Weights of a small GPT-style language model, trained from scratch on English Wikipedia.
Size: 16 layers, width 192, 6 heads of 64 (2 for keys and values), MLP 384 SwiGLU, vocabulary 8192.
Architecture: biases on query, key and value, tied embeddings.
Training: a variant of Adam for these matrices, 483M tokens, 3682 steps.
MLP neurons of a small language model. Each row is named by its layer, matrix (gate and up: input weights) and neuron, and shows model dimensions 0-63. Each number is 50 + 15 x the weight over its row's rms, rounded and kept within 0 to 99. A neuron's up and down rows have the sign that makes its largest values positive.
A block is one neuron, or neurons of one layer that tend to fire together. After each block is what it responds to, as a language model described it from the Wikipedia text at the highest values.

L8.gate46:60 72 56 26 16 21 37 71 35 39 69 57 52 66 58 35 50 64 54 45 24 66 31 41 36 52 59 39 54 31 70 72 38 16 62 31 49 31 86 66 43 21 38 51 57 93 53 34 39 46 59 40 67 78 65 26 34 41 52 24 51 53 67 35
L8.up46:48 59 45 35 24 47 83 55 34 56 58 65 44 40 62 57 47 23 39 59 71 54 53 44 37 56 53 41 68 69 44 54 55 47 33 76 60 43 61 47 33 50 23 48 67 44 54 14 55 71 82 42 69 40 80 42 31 61 22 34 42 62 52 61
L8.gate72:76 57 25 51 43 57 35 62 57 43 47 27 59 50 47 50 65 37 61 69 73 66 37 64 46 33 84 39 34 31 49 63 44 58 61 49 50 46 56 19 39 49 43 59 58 52 46 47 29 38 68 48 50 45 70 29 48 37 36 44 43 44 69 43
L8.up72:09 42 58 46 42 50 59 61 51 49 35 57 33 70 43 38 57 35 54 36 74 48 36 56 51 59 77 35 20 62 51 54 57 62 44 31 53 18 65 41 51 31 25 64 51 38 60 59 71 76 57 48 59 32 61 13 54 38 50 21 52 27 49 60
L8.gate81:46 20 26 40 31 52 51 48 78 42 38 29 48 53 49 47 67 47 64 63 63 13 24 69 61 47 54 35 60 58 55 35 71 41 65 20 23 42 49 58 56 56 28 55 28 43 16 41 38 35 36 12 48 51 47 33 39 32 35 12 53 47 51 49
L8.up81:45 46 47 23 67 52 73 88 29 33 49 72 39 57 41 33 81 32 39 69 59 56 45 36 41 62 56 21 72 77 53 63 44 35 39 35 51 56 44 62 73 31 43 60 28 40 52 47 44 64 18 45 59 72 66 48 56 36 72 33 58 58 43 71
L8.gate125:70 59 44 41 63 45 53 62 33 10 55 50 28 79 39 30 69 43 42 62 29 40 56 32 34 57 57 60 63 23 27 34 50 24 36 20 59 61 52 41 32 34 30 34 53 79 36 25 21 67 62 31 69 53 87 29 27 32 43 37 68 83 35 36
L8.up125:68 68 22 48 27 50 47 66 30 45 52 45 35 58 58 47 62 46 33 46 46 62 44 44 72 64 43 46 68 57 51 50 88 29 78 23 40 35 46 48 67 47 56 90 53 55 36 55 49 49 56 25 51 54 61 73 59 64 57 11 38 55 55 61
L8.gate147:68 76 24 42 40 55 46 63 37 68 82 68 33 67 57 49 72 42 60 49 43 70 36 33 50 80 40 25 49 45 17 53 46 34 45 33 55 55 40 51 74 47 40 80 27 41 56 68 70 42 75 67 46 33 50 59 54 19 39 31 83 47 65 68
L8.up147:35 70 41 66 66 31 51 59 55 56 32 54 63 76 48 59 50 71 69 71 21 31 33 59 33 53 43 46 45 66 40 27 51 60 41 45 44 51 37 53 60 59 37 33 56 47 41 63 00 51 79 69 39 35 65 55 50 35 49 51 51 45 50 33
L8.gate287:63 63 50 51 32 35 47 55 61 47 52 34 51 56 69 50 58 38 70 72 63 70 42 33 45 30 62 50 81 42 46 42 49 57 40 80 45 51 39 58 42 36 30 16 28 28 47 51 44 44 39 44 68 50 37 39 41 26 30 62 33 66 52 59
L8.up287:65 50 40 45 38 51 59 56 58 44 57 34 46 42 49 38 42 57 30 44 36 52 55 34 44 28 75 34 50 56 37 47 42 61 36 76 78 25 47 49 34 35 47 54 43 46 10 22 53 56 62 55 52 67 51 73 59 23 81 64 56 40 48 76
L8.gate326:77 34 20 60 44 36 31 32 32 69 66 77 15 48 33 42 62 43 53 24 51 44 49 43 62 49 54 64 77 41 32 55 60 61 66 91 41 57 32 62 51 50 40 51 08 56 27 71 60 34 64 68 41 35 41 56 39 46 46 46 64 43 50 32
L8.up326:52 62 41 50 58 36 66 46 29 59 34 49 28 60 38 14 26 18 35 48 59 47 57 22 50 42 50 70 46 61 59 59 59 55 56 46 54 52 40 60 45 41 59 37 41 49 53 58 47 81 45 52 71 53 61 44 49 32 58 66 75 45 29 26
L8.gate352:46 66 42 55 63 58 48 57 33 30 23 30 73 66 44 42 67 48 50 68 49 54 28 54 39 46 66 00 38 53 83 36 60 37 65 30 56 52 65 35 54 59 82 83 49 41 68 54 35 54 57 39 58 49 46 63 49 19 19 74 56 45 67 40
L8.up352:39 56 53 60 44 62 58 53 36 44 38 43 20 84 36 37 62 52 38 65 55 34 49 55 68 51 50 11 43 94 28 38 68 83 30 43 49 51 69 54 34 43 52 46 45 53 49 35 31 54 39 19 36 28 74 35 49 31 75 41 52 42 53 60
Closing tokens of set phrases or names, chiefly place names and country codes in locations or tables (Japan, New York, °E), plus "races" in census lines, "%", and acronym endings.

L8.gate12:39 46 54 23 47 35 51 56 67 72 62 71 42 46 73 68 99 29 53 54 56 66 53 23 62 55 36 50 50 82 57 50 58 11 49 49 21 23 44 54 48 47 61 36 45 60 46 59 53 71 63 20 45 75 52 39 49 76 71 53 59 55 52 56
L8.up12:33 40 65 64 45 19 47 60 72 42 35 48 51 83 33 47 35 50 49 23 73 40 52 78 44 39 66 22 70 45 48 43 40 54 44 44 85 23 75 61 38 41 20 55 36 51 24 54 42 31 46 54 47 48 25 63 66 40 57 65 69 43 50 57
L8.gate27:59 38 39 61 44 36 23 73 40 51 43 39 64 52 28 38 33 38 51 47 31 20 15 37 62 46 45 43 57 23 63 57 59 37 70 62 20 65 37 68 49 60 46 39 62 28 41 49 68 22 70 57 71 57 41 61 46 42 37 41 55 47 77 13
L8.up27:68 46 52 59 67 88 56 60 59 68 42 68 28 34 53 67 47 48 37 41 41 54 60 68 31 21 57 65 59 22 52 61 50 52 59 77 75 64 31 52 45 38 36 75 15 48 31 66 63 68 72 55 70 72 23 42 17 49 37 61 35 47 48 75
L8.gate33:68 46 34 56 36 42 63 43 51 50 63 71 65 59 56 56 32 55 43 32 44 35 53 48 60 44 37 74 34 65 62 40 55 50 80 38 57 49 23 71 58 27 45 15 61 28 27 80 41 43 73 39 42 71 46 37 77 36 59 56 41 62 70 38
L8.up33:54 54 70 71 20 63 39 53 32 41 45 59 48 52 40 58 51 68 38 41 56 45 40 54 48 68 27 43 16 49 49 69 51 41 61 51 52 56 44 69 55 07 35 41 61 62 25 49 68 25 38 70 63 72 31 27 62 21 70 59 49 34 71 39
L8.gate57:45 46 69 46 50 60 47 29 43 32 44 22 36 32 41 22 45 25 70 52 46 47 44 38 37 39 29 67 32 50 63 31 84 31 88 42 75 72 59 67 54 52 44 48 44 46 52 63 50 65 49 70 63 49 40 25 69 49 58 57 45 74 56 44
L8.up57:22 33 59 32 73 31 43 47 42 49 65 29 65 40 43 47 30 59 84 55 63 57 53 73 50 67 43 44 68 40 38 61 31 55 49 52 31 48 73 45 56 38 68 35 38 56 44 70 28 20 35 48 67 09 56 19 57 37 40 38 36 65 66 63
L8.gate87:47 60 30 31 49 47 33 27 61 32 54 56 45 45 84 53 70 48 53 45 39 48 57 59 60 55 61 50 56 37 53 63 29 25 70 19 32 51 67 49 59 65 63 38 38 27 45 79 54 50 39 19 80 66 52 54 54 61 55 41 51 41 78 48
L8.up87:41 31 58 59 41 42 27 45 57 22 40 35 62 43 55 66 44 70 55 49 54 60 44 55 54 87 38 59 62 39 71 42 22 39 23 27 82 46 65 60 51 37 39 54 11 57 23 64 49 26 68 29 66 43 65 57 56 52 52 32 90 57 50 79
L8.gate111:69 29 58 44 84 63 42 50 43 59 39 30 60 34 42 65 41 73 61 38 51 52 56 60 57 40 35 56 54 38 51 44 65 42 58 40 63 46 75 34 53 48 61 25 63 48 48 75 24 27 51 45 17 60 44 65 41 27 39 61 56 52 38 23
L8.up111:69 59 39 92 50 43 42 57 40 39 40 64 43 31 41 60 67 50 48 39 47 65 32 55 21 38 50 61 40 28 54 17 36 27 70 44 36 38 60 77 51 55 72 63 45 36 46 54 66 42 31 34 37 68 52 20 41 42 42 61 36 36 80 50
L8.gate226:71 44 43 58 45 63 49 19 40 56 49 48 66 63 68 53 59 53 29 16 59 47 40 62 63 61 53 78 58 25 31 80 45 62 52 81 65 49 62 48 28 56 52 49 33 62 79 76 50 29 39 46 37 21 54 57 29 40 77 32 48 48 59 46
L8.up226:65 60 35 56 49 65 63 50 59 67 41 21 72 39 54 51 56 71 63 33 46 57 59 51 47 55 52 64 66 49 13 46 58 66 63 63 37 37 49 40 43 46 46 44 46 70 59 74 74 35 70 52 12 38 40 60 53 37 33 09 35 40 17 56
L8.gate305:75 46 67 45 54 29 53 41 53 44 31 52 68 53 12 69 32 39 84 38 58 53 46 54 68 29 25 56 52 57 53 56 57 24 66 71 71 58 41 62 42 46 71 57 49 73 26 75 65 22 41 62 43 76 30 65 65 46 51 35 23 39 74 51
L8.up305:45 32 56 62 48 37 59 67 54 87 55 59 67 08 30 39 60 69 50 46 77 59 56 88 53 29 46 45 47 44 36 48 64 37 42 43 61 43 50 35 46 50 32 59 37 43 41 67 56 42 48 76 57 59 58 62 62 64 64 59 52 63 38 71
First piece of a word split into several tokens, often a capital M, P or J after headings, parentheses or quotes, e.g. M(errimack), P(odium), Cl(ure).

L10.gate117:46 74 32 41 79 50 69 65 23 59 57 34 27 26 26 32 47 70 57 33 47 58 51 18 71 59 45 45 48 32 40 49 37 42 59 33 42 57 54 56 54 29 69 33 50 33 68 45 35 54 36 67 55 46 57 42 66 37 31 78 69 37 47 32
L10.up117:35 37 58 55 63 58 64 50 27 40 76 69 23 48 20 57 64 78 38 50 41 71 40 54 85 47 59 49 59 37 63 32 61 55 66 78 56 44 51 66 42 38 41 57 45 33 40 38 49 60 63 78 59 72 41 41 59 55 66 65 82 60 32 65
Word-piece tokens for the letter f/F starting or splitting a word (Heger-f-eldt, thirty-f-ive, F-orty, F-ly), plus time nouns after numbers or ordinals (years, year, days).

L4.gate7:47 77 39 41 72 52 22 31 58 44 60 68 36 58 52 42 39 35 43 71 42 59 42 67 63 35 56 79 73 34 57 56 48 34 57 41 71 80 47 38 36 57 26 57 50 42 18 59 67 51 25 47 45 30 61 60 76 52 22 40 60 32 45 33
L4.up7:18 55 37 80 68 60 44 35 63 53 51 27 38 72 61 44 81 45 84 57 71 49 77 63 54 68 78 26 36 39 30 49 51 50 54 47 38 75 53 28 44 43 76 33 47 51 97 40 31 62 41 32 47 65 53 65 60 67 69 24 39 46 62 68
L4.gate48:56 68 38 75 49 48 54 61 42 39 56 42 24 47 49 30 55 51 54 50 35 47 64 76 51 52 45 61 62 34 42 48 59 48 29 53 78 41 47 33 50 77 54 67 67 27 61 70 67 47 39 45 49 44 56 56 42 67 54 48 17 55 50 55
L4.up48:52 56 51 46 27 66 54 51 78 32 64 48 46 62 36 79 66 63 36 53 61 57 55 32 52 33 34 32 24 61 38 36 73 59 72 52 45 67 80 77 59 48 28 37 23 50 42 56 22 35 68 69 48 47 36 43 43 39 35 47 53 56 32 52
L4.gate80:44 55 59 53 63 81 48 36 38 39 79 70 50 34 32 52 68 32 49 72 68 42 18 69 43 51 74 32 68 42 50 50 63 43 64 67 69 67 23 61 70 47 66 79 42 63 45 55 53 60 42 61 52 44 34 56 43 68 70 69 53 35 40 61
L4.up80:26 69 52 74 55 49 35 65 48 69 50 34 43 34 48 47 36 63 42 54 43 57 60 32 59 55 64 36 43 48 23 61 23 33 28 68 60 55 37 69 55 55 26 70 22 36 47 61 18 32 35 39 64 36 59 54 48 55 39 73 59 35 61 26
L4.gate81:44 60 47 44 49 56 45 40 51 52 60 90 37 10 58 40 55 43 47 58 67 47 47 54 43 58 71 66 16 33 69 50 62 60 24 43 45 43 29 36 28 53 47 64 39 69 54 56 60 47 40 64 57 68 72 46 67 59 31 34 83 42 54 60
L4.up81:65 60 77 24 61 30 55 15 59 56 62 63 44 49 61 48 42 43 46 61 60 65 34 78 41 27 56 59 31 50 70 65 83 29 34 54 28 54 28 42 72 28 53 68 50 42 69 41 54 54 44 40 44 70 49 57 28 46 52 56 27 56 52 57
L4.gate197:45 52 65 62 65 36 62 52 71 78 43 21 55 26 50 18 70 35 65 70 35 80 64 70 44 74 66 60 53 42 50 52 61 52 65 78 54 42 55 46 63 48 57 36 47 46 89 44 39 50 61 40 43 54 43 56 55 49 34 49 63 55 65 46
L4.up197:37 24 66 39 67 70 81 36 28 58 38 60 48 85 58 60 57 32 59 42 28 73 46 35 28 59 79 40 56 63 77 21 50 47 82 43 61 42 44 38 64 20 41 58 57 71 41 51 70 56 57 40 67 55 58 43 54 32 45 89 47 56 57 63
L4.gate329:24 62 56 39 78 35 59 52 31 41 64 56 58 47 57 43 63 46 35 21 75 48 63 62 54 54 76 63 31 27 45 85 61 59 29 47 69 37 45 56 77 36 31 59 43 72 47 58 54 50 38 62 41 74 61 53 70 25 43 69 15 36 71 63
L4.up329:59 45 69 45 42 66 28 36 69 30 72 49 53 38 89 38 52 52 87 51 74 57 76 37 68 64 43 69 55 45 81 45 43 58 63 47 51 67 44 72 41 38 41 17 38 33 59 55 50 90 37 64 23 46 45 51 70 84 24 42 59 23 41 49
L4.gate336:37 52 50 58 61 52 25 36 45 46 67 50 58 45 54 50 58 61 48 58 68 50 38 43 32 77 59 55 48 59 41 68 49 43 37 54 39 59 62 73 46 84 19 38 51 64 68 51 71 61 25 85 43 10 68 41 51 48 71 45 59 36 55 61
L4.up336:41 50 49 33 64 53 19 37 45 50 71 37 68 53 61 35 39 43 57 49 52 50 62 24 41 56 48 28 40 59 39 85 57 55 49 45 41 59 48 57 44 43 26 42 55 57 56 64 63 60 45 67 43 41 33 46 45 56 48 61 43 45 37 28
L4.gate340:45 79 40 55 66 66 35 24 36 50 38 28 38 86 47 53 40 51 63 42 34 35 50 43 59 60 66 45 50 25 47 32 30 48 51 42 42 60 46 35 37 41 68 64 42 51 99 44 52 53 34 46 60 52 57 72 69 61 57 73 51 65 66 47
L4.up340:39 47 40 72 67 37 37 33 53 53 75 56 35 48 57 50 52 45 74 55 21 34 42 52 37 40 51 43 48 48 60 44 58 42 50 52 39 64 48 41 11 68 74 59 68 45 55 68 70 45 38 31 27 81 52 50 39 73 33 31 81 79 65 36
First piece of a split word right after an opening quote, hyphen, bracket, heading marker or new paragraph, e.g. "'f'alsely", thirty-'f'ive, =='M'en==.

L4.gate6:46 44 56 48 58 55 39 75 39 77 60 29 44 51 42 57 54 35 35 32 40 54 50 51 52 72 13 63 72 46 58 82 30 17 50 66 63 34 28 08 29 45 57 32 43 67 65 34 59 54 48 37 34 45 61 58 68 61 61 51 63 44 37 84
L4.up6:46 37 29 60 35 23 65 24 83 56 52 59 58 45 57 58 48 76 45 37 45 49 61 55 53 20 50 71 89 62 45 61 71 59 47 35 64 58 59 25 45 65 50 37 48 67 59 31 28 63 48 71 51 42 56 27 64 87 43 51 39 45 63 54
L4.gate10:41 55 31 43 59 18 65 35 59 72 59 23 37 63 49 50 50 48 50 51 29 25 25 36 63 48 37 66 41 83 32 61 56 60 39 37 36 49 65 78 54 38 57 48 57 60 26 73 73 34 45 53 74 42 40 49 36 62 49 51 52 56 56 60
L4.up10:64 27 46 76 67 31 70 75 59 38 27 59 52 48 52 63 36 38 78 33 41 26 65 65 47 20 48 58 59 30 66 52 52 61 33 47 49 57 60 35 45 58 34 69 71 29 47 70 60 47 77 41 26 38 49 45 64 63 48 22 10 65 40 40
L4.gate96:55 56 60 67 42 52 70 48 72 54 28 33 66 48 44 75 70 53 34 69 40 35 12 84 63 45 51 40 66 53 34 32 62 33 58 47 78 36 46 53 56 41 63 75 43 34 52 48 55 77 47 53 62 59 54 42 58 66 23 43 27 41 69 63
L4.up96:42 61 46 53 33 36 48 25 61 73 50 50 28 33 39 34 68 44 56 30 69 24 42 53 67 56 46 60 53 63 60 63 75 33 27 23 62 14 57 19 44 63 71 31 63 48 35 58 31 45 79 68 28 35 39 65 60 36 46 65 76 69 49 47
L4.gate236:80 36 73 58 59 44 55 39 46 34 66 49 04 76 61 56 62 57 74 43 42 33 32 48 78 75 47 41 57 50 52 63 47 45 45 54 33 51 60 35 42 20 88 50 46 60 54 53 70 51 71 47 29 36 32 52 49 42 44 44 33 62 59 50
L4.up236:71 36 57 47 75 32 63 51 33 48 41 53 10 51 74 51 33 66 65 55 38 13 49 46 58 66 54 71 46 36 50 87 69 59 57 55 37 72 26 43 50 46 46 15 58 44 44 49 62 70 42 31 47 49 44 42 50 41 31 39 59 56 56 44
L4.gate249:68 67 40 42 05 36 32 64 41 59 53 53 34 38 72 40 56 25 50 41 50 45 46 64 43 36 43 53 42 66 44 72 46 41 43 43 68 70 55 60 46 32 64 32 35 41 39 59 43 44 35 62 47 57 52 59 73 41 32 33 48 46 88 63
L4.up249:34 52 47 59 75 76 32 71 32 63 61 39 47 67 49 46 44 72 54 58 84 44 26 37 69 56 48 26 32 41 39 67 70 61 25 56 66 48 32 62 52 55 52 48 55 61 50 32 37 23 39 76 28 52 56 58 26 35 25 48 46 29 68 40
L4.gate269:75 47 67 42 38 54 78 56 39 53 70 48 43 47 64 58 60 70 27 40 49 62 24 17 45 51 31 25 74 64 29 45 81 46 66 48 79 43 58 42 41 49 72 22 54 28 63 55 67 55 49 45 56 59 59 38 32 55 62 30 78 77 70 49
L4.up269:41 64 15 77 55 32 46 79 69 76 45 38 50 58 49 35 58 49 61 35 50 15 44 87 63 22 68 47 56 50 45 71 37 47 30 34 40 40 41 48 58 54 13 58 49 70 52 51 54 21 48 38 51 61 67 42 51 41 50 37 57 64 70 68
L4.gate270:57 39 52 32 14 55 54 42 60 59 37 59 64 54 34 40 55 26 60 52 35 54 40 42 43 50 30 39 64 55 25 60 62 34 40 39 42 47 25 45 73 33 43 14 53 36 49 62 56 47 27 69 81 59 46 45 46 36 28 47 43 71 24 56
L4.up270:56 35 50 89 56 37 75 70 38 64 42 39 42 78 31 20 44 47 62 34 50 32 34 61 58 56 33 43 42 29 53 54 54 41 97 50 23 51 61 55 53 37 43 55 75 42 55 38 52 80 75 21 50 59 79 53 32 60 58 48 56 76 62 29
L4.gate300:50 54 39 54 25 46 65 53 49 56 61 72 43 70 39 60 65 55 54 46 41 38 54 56 46 27 60 51 52 28 44 63 48 41 66 12 55 70 77 40 56 41 38 65 52 68 37 31 54 49 47 54 40 39 67 40 46 18 42 18 27 48 33 64
L4.up300:35 55 63 42 49 78 28 55 48 68 40 39 41 63 27 62 42 53 58 24 28 53 36 50 36 42 60 65 63 32 35 43 43 55 34 34 54 58 18 30 63 77 39 54 43 26 65 48 16 47 33 61 28 76 44 55 71 58 61 74 53 35 21 57
Byte pieces inside Chinese or Japanese names; also place-name completions (New York, Ottawa, Massachusetts) and numbers in vote or results tables.

L8.gate5:12 29 72 42 68 64 57 87 50 28 45 61 36 51 58 53 46 31 51 60 67 74 68 35 67 44 59 38 50 77 65 49 22 70 19 48 48 43 52 47 40 83 34 31 42 42 64 61 64 65 28 50 57 57 40 59 69 61 81 52 77 43 30 45
L8.up5:39 34 37 43 63 31 27 48 49 66 54 79 12 37 63 32 54 27 55 79 62 25 39 40 61 60 66 49 66 46 59 41 50 46 29 47 36 53 31 17 82 55 48 45 57 42 61 52 42 65 44 42 61 40 77 68 80 67 47 47 42 81 30 48
L8.gate7:60 77 47 48 56 36 35 36 37 73 74 58 52 50 56 32 34 74 48 48 47 61 46 55 67 52 61 37 47 46 84 51 45 74 56 52 55 59 39 16 90 43 61 54 30 38 76 53 40 50 51 34 59 65 50 66 63 46 43 84 35 68 67 35
L8.up7:60 66 17 80 57 48 27 59 56 52 59 03 49 58 36 71 41 32 52 39 44 23 42 58 59 45 60 63 65 61 47 40 38 35 38 83 50 40 46 47 46 79 63 57 40 31 32 66 61 36 56 30 48 60 30 55 39 55 30 31 45 44 43 39
L8.gate117:41 47 53 47 45 39 52 50 23 75 60 49 63 69 54 57 46 36 73 39 91 47 56 64 32 63 50 55 43 67 47 48 48 19 66 84 55 35 62 52 61 47 33 29 34 32 62 52 51 44 56 64 63 49 44 69 78 57 55 24 41 36 65 46
L8.up117:64 37 61 54 57 68 53 68 45 85 42 58 56 65 79 72 63 59 54 38 37 67 49 61 41 66 50 68 35 40 63 43 47 31 45 43 58 47 40 37 61 42 63 33 25 50 51 33 48 67 66 53 78 43 70 51 48 26 37 49 35 61 66 37
L8.gate123:52 76 36 45 41 49 59 40 64 57 55 53 59 70 24 57 57 54 31 40 52 44 63 35 23 50 76 58 46 62 35 46 61 65 45 50 45 45 45 42 59 69 84 70 64 54 71 39 71 44 14 59 20 58 41 38 48 51 60 50 36 56 62 44
L8.up123:61 60 72 46 38 50 64 36 40 31 52 43 62 66 38 13 45 36 37 44 70 57 33 61 68 48 63 36 36 59 49 31 39 71 74 48 53 49 41 64 25 58 45 54 63 47 76 26 38 69 52 38 25 34 28 52 61 24 60 69 41 77 87 60
L8.gate197:73 46 44 46 53 35 62 24 38 47 64 74 61 56 51 37 11 58 53 43 57 44 59 50 74 38 51 78 74 48 50 74 57 21 55 62 52 66 77 48 45 30 47 69 08 37 71 50 69 69 72 39 38 57 38 40 60 52 25 35 52 40 73 49
L8.up197:82 51 55 72 54 44 50 33 51 49 40 55 58 48 42 44 56 51 44 56 40 52 36 58 69 34 48 43 46 77 57 53 56 58 44 56 63 48 65 53 31 44 58 53 46 34 57 66 79 52 64 62 45 72 29 45 45 71 66 48 76 34 32 44
L8.gate231:42 64 47 44 49 13 81 42 52 45 40 35 36 24 35 22 28 34 31 88 54 15 71 47 33 37 65 68 65 53 50 59 61 41 60 56 48 46 30 46 57 60 42 21 39 57 60 30 45 52 78 26 37 45 52 63 69 65 48 51 82 29 33 40
L8.up231:23 42 38 78 41 71 38 47 55 69 55 32 44 36 51 49 23 42 50 60 52 41 33 24 26 49 57 28 66 51 24 70 34 73 43 38 49 46 44 35 57 78 52 53 64 50 53 64 32 52 45 53 47 36 42 48 39 52 58 73 53 48 36 70
L8.gate281:46 36 61 46 25 75 30 48 36 75 60 37 18 66 43 44 32 45 50 66 58 62 46 38 67 76 61 22 34 52 50 46 53 54 43 59 59 66 57 60 84 58 52 56 34 65 64 49 29 61 60 29 48 56 28 50 40 33 66 78 69 61 59 61
L8.up281:59 36 39 41 34 26 45 47 62 56 74 64 41 46 67 47 38 27 63 26 59 50 33 78 57 52 59 70 20 38 57 66 31 59 34 31 47 74 56 46 56 45 47 32 53 55 46 43 64 53 60 32 24 61 53 47 52 42 38 60 41 56 51 59
L8.gate336:62 53 51 49 62 50 35 36 49 79 66 49 19 91 50 67 59 62 37 53 41 48 38 66 62 46 57 31 38 56 35 73 58 45 13 50 62 56 75 47 61 21 67 57 58 58 62 74 61 62 32 52 42 38 39 39 61 47 56 35 48 64 43 50
L8.up336:37 68 45 78 36 52 44 48 31 54 55 44 53 57 68 38 54 19 26 57 51 51 31 20 45 55 68 48 47 61 10 44 34 47 39 45 72 66 54 43 23 56 36 67 63 55 45 37 31 42 75 41 76 42 62 58 38 45 38 53 69 42 49 80
Quantifier and number words opening a partitive phrase, usually followed by "of", such as one of the, several, among the, few species, many of.

L10.gate162:30 62 37 39 60 66 34 51 26 62 66 40 30 75 52 31 20 41 68 57 41 57 46 53 48 57 30 40 63 62 38 64 44 52 33 37 43 54 90 86 70 33 24 46 63 53 55 74 50 41 40 61 60 34 34 54 69 43 45 54 94 51 64 53
L10.up162:38 52 53 37 53 93 47 11 64 40 50 45 50 45 56 48 44 69 56 72 69 40 53 41 72 33 45 45 39 30 41 54 73 47 47 40 39 60 62 27 66 59 52 64 34 15 64 50 56 64 56 62 15 53 66 26 60 55 42 38 26 44 73 38
Mostly partitive of after quantifiers (most of, each of, shares of), plus all, part, and years after numbers (two years); also some capitalised word-initial fragments (P-ot, P-ost).

L4.gate9:50 44 61 45 70 47 55 38 56 51 40 45 36 46 45 61 67 63 56 46 64 46 43 53 61 34 53 52 59 28 57 50 62 63 41 42 68 72 52 55 47 16 48 65 39 43 29 51 48 48 53 37 35 40 40 21 66 94 49 45 25 72 49 66
L4.up9:54 60 55 63 22 37 80 17 28 35 43 55 25 74 58 76 56 55 53 22 50 44 47 70 55 25 50 37 56 62 42 47 64 48 59 49 41 50 58 51 58 31 51 49 17 37 58 71 72 35 45 59 42 56 46 49 40 61 68 36 44 63 37 74
L4.gate16:49 44 71 61 59 59 18 42 50 40 47 51 69 39 42 59 28 30 53 33 48 46 75 62 43 64 66 31 49 58 51 48 68 79 43 47 80 51 52 47 42 33 40 53 77 56 64 71 54 66 32 50 40 53 72 48 85 57 64 67 26 45 32 56
L4.up16:38 53 82 47 54 46 37 19 48 60 79 49 55 52 56 63 29 21 51 09 41 53 52 59 36 57 76 22 05 36 50 56 70 65 56 40 27 68 27 37 81 27 28 42 71 69 50 45 30 78 37 50 40 43 50 49 65 52 21 50 34 61 58 44
L4.gate255:55 50 64 59 23 53 27 35 61 52 55 72 56 34 57 46 71 27 62 72 45 31 67 59 59 51 51 42 60 49 66 21 83 51 51 69 35 34 54 26 60 35 34 61 65 59 62 12 33 76 31 66 44 19 64 30 64 66 69 56 21 30 44 90
L4.up255:65 77 38 45 21 59 25 07 34 50 51 54 43 28 71 47 43 66 37 45 35 28 42 48 55 61 59 53 51 20 79 58 52 78 50 56 60 78 43 65 50 45 36 37 59 61 57 50 35 71 26 35 52 25 67 56 46 31 32 50 54 44 62 42
L4.gate262:65 25 48 72 30 58 28 50 73 54 56 50 42 37 39 31 39 40 43 54 63 44 29 45 41 53 56 42 31 34 52 50 66 58 42 25 69 65 67 69 46 41 59 35 60 35 24 51 74 37 54 56 17 77 64 43 68 71 48 76 65 52 49 43
L4.up262:43 48 38 47 54 35 49 34 48 62 41 59 35 63 45 49 32 63 50 58 52 48 75 46 60 21 37 21 53 41 45 62 50 14 51 51 37 17 46 65 31 77 53 49 60 69 28 30 77 39 45 61 62 43 64 39 98 57 70 59 29 47 52 47
L4.gate282:38 54 64 41 59 28 35 89 42 51 80 74 31 51 60 27 56 57 67 41 62 39 53 45 37 57 45 56 38 32 23 61 69 46 34 72 59 70 62 82 43 82 34 48 62 46 44 58 66 37 31 41 47 39 60 26 54 21 76 22 51 36 42 63
L4.up282:62 38 86 57 84 47 57 44 66 28 29 57 00 67 52 40 56 64 53 66 40 41 36 32 41 58 59 38 47 41 49 55 37 37 47 50 79 40 45 55 49 51 87 43 36 43 63 17 38 65 34 62 57 67 35 64 62 54 57 62 56 29 63 56
L4.gate298:81 75 51 68 30 33 24 58 49 57 64 51 48 52 38 29 59 64 30 84 24 69 87 69 63 53 40 55 47 51 38 46 66 73 42 37 60 66 31 69 40 70 62 59 47 68 43 46 61 16 46 35 46 54 32 44 55 69 82 54 37 52 39 61
L4.up298:45 46 52 85 37 67 41 66 47 56 46 37 28 51 57 23 67 32 49 49 46 50 53 50 50 40 51 22 26 57 77 49 51 89 45 40 58 40 34 79 41 40 37 52 70 60 41 70 49 23 66 51 42 86 55 47 50 43 63 46 61 46 61 70
L4.gate341:75 42 59 36 60 66 52 36 52 69 62 39 46 62 45 31 36 46 55 42 94 39 31 27 36 43 61 57 38 40 25 46 99 51 53 57 71 31 51 51 45 30 52 37 61 43 37 79 56 84 39 35 51 44 60 57 74 72 63 54 73 67 54 65
L4.up341:58 56 69 09 34 64 36 34 38 40 80 29 43 75 67 66 35 19 52 43 49 58 68 46 29 45 58 62 60 65 39 38 54 64 44 56 40 44 55 37 43 49 46 58 44 47 58 42 44 69 55 68 48 68 37 48 54 37 53 36 59 57 46 56
L4.gate352:30 44 52 47 37 51 47 53 45 34 93 65 33 45 32 50 34 48 37 53 54 59 69 60 16 42 36 44 33 54 44 33 68 36 56 69 44 43 63 56 60 49 64 81 50 61 33 54 88 67 42 46 74 59 64 41 66 87 56 67 16 66 55 51
L4.up352:45 57 36 25 21 33 64 66 55 36 53 74 35 58 19 45 75 45 62 34 34 74 58 36 54 72 75 54 37 37 26 39 31 87 37 80 53 42 84 65 53 14 59 20 35 70 63 37 63 43 45 74 54 60 57 55 45 58 68 59 33 50 22 56
The "=" opening a new Wikipedia article title after a prior article's infobox ends, plus "of", "during", "in" linking to noun phrases.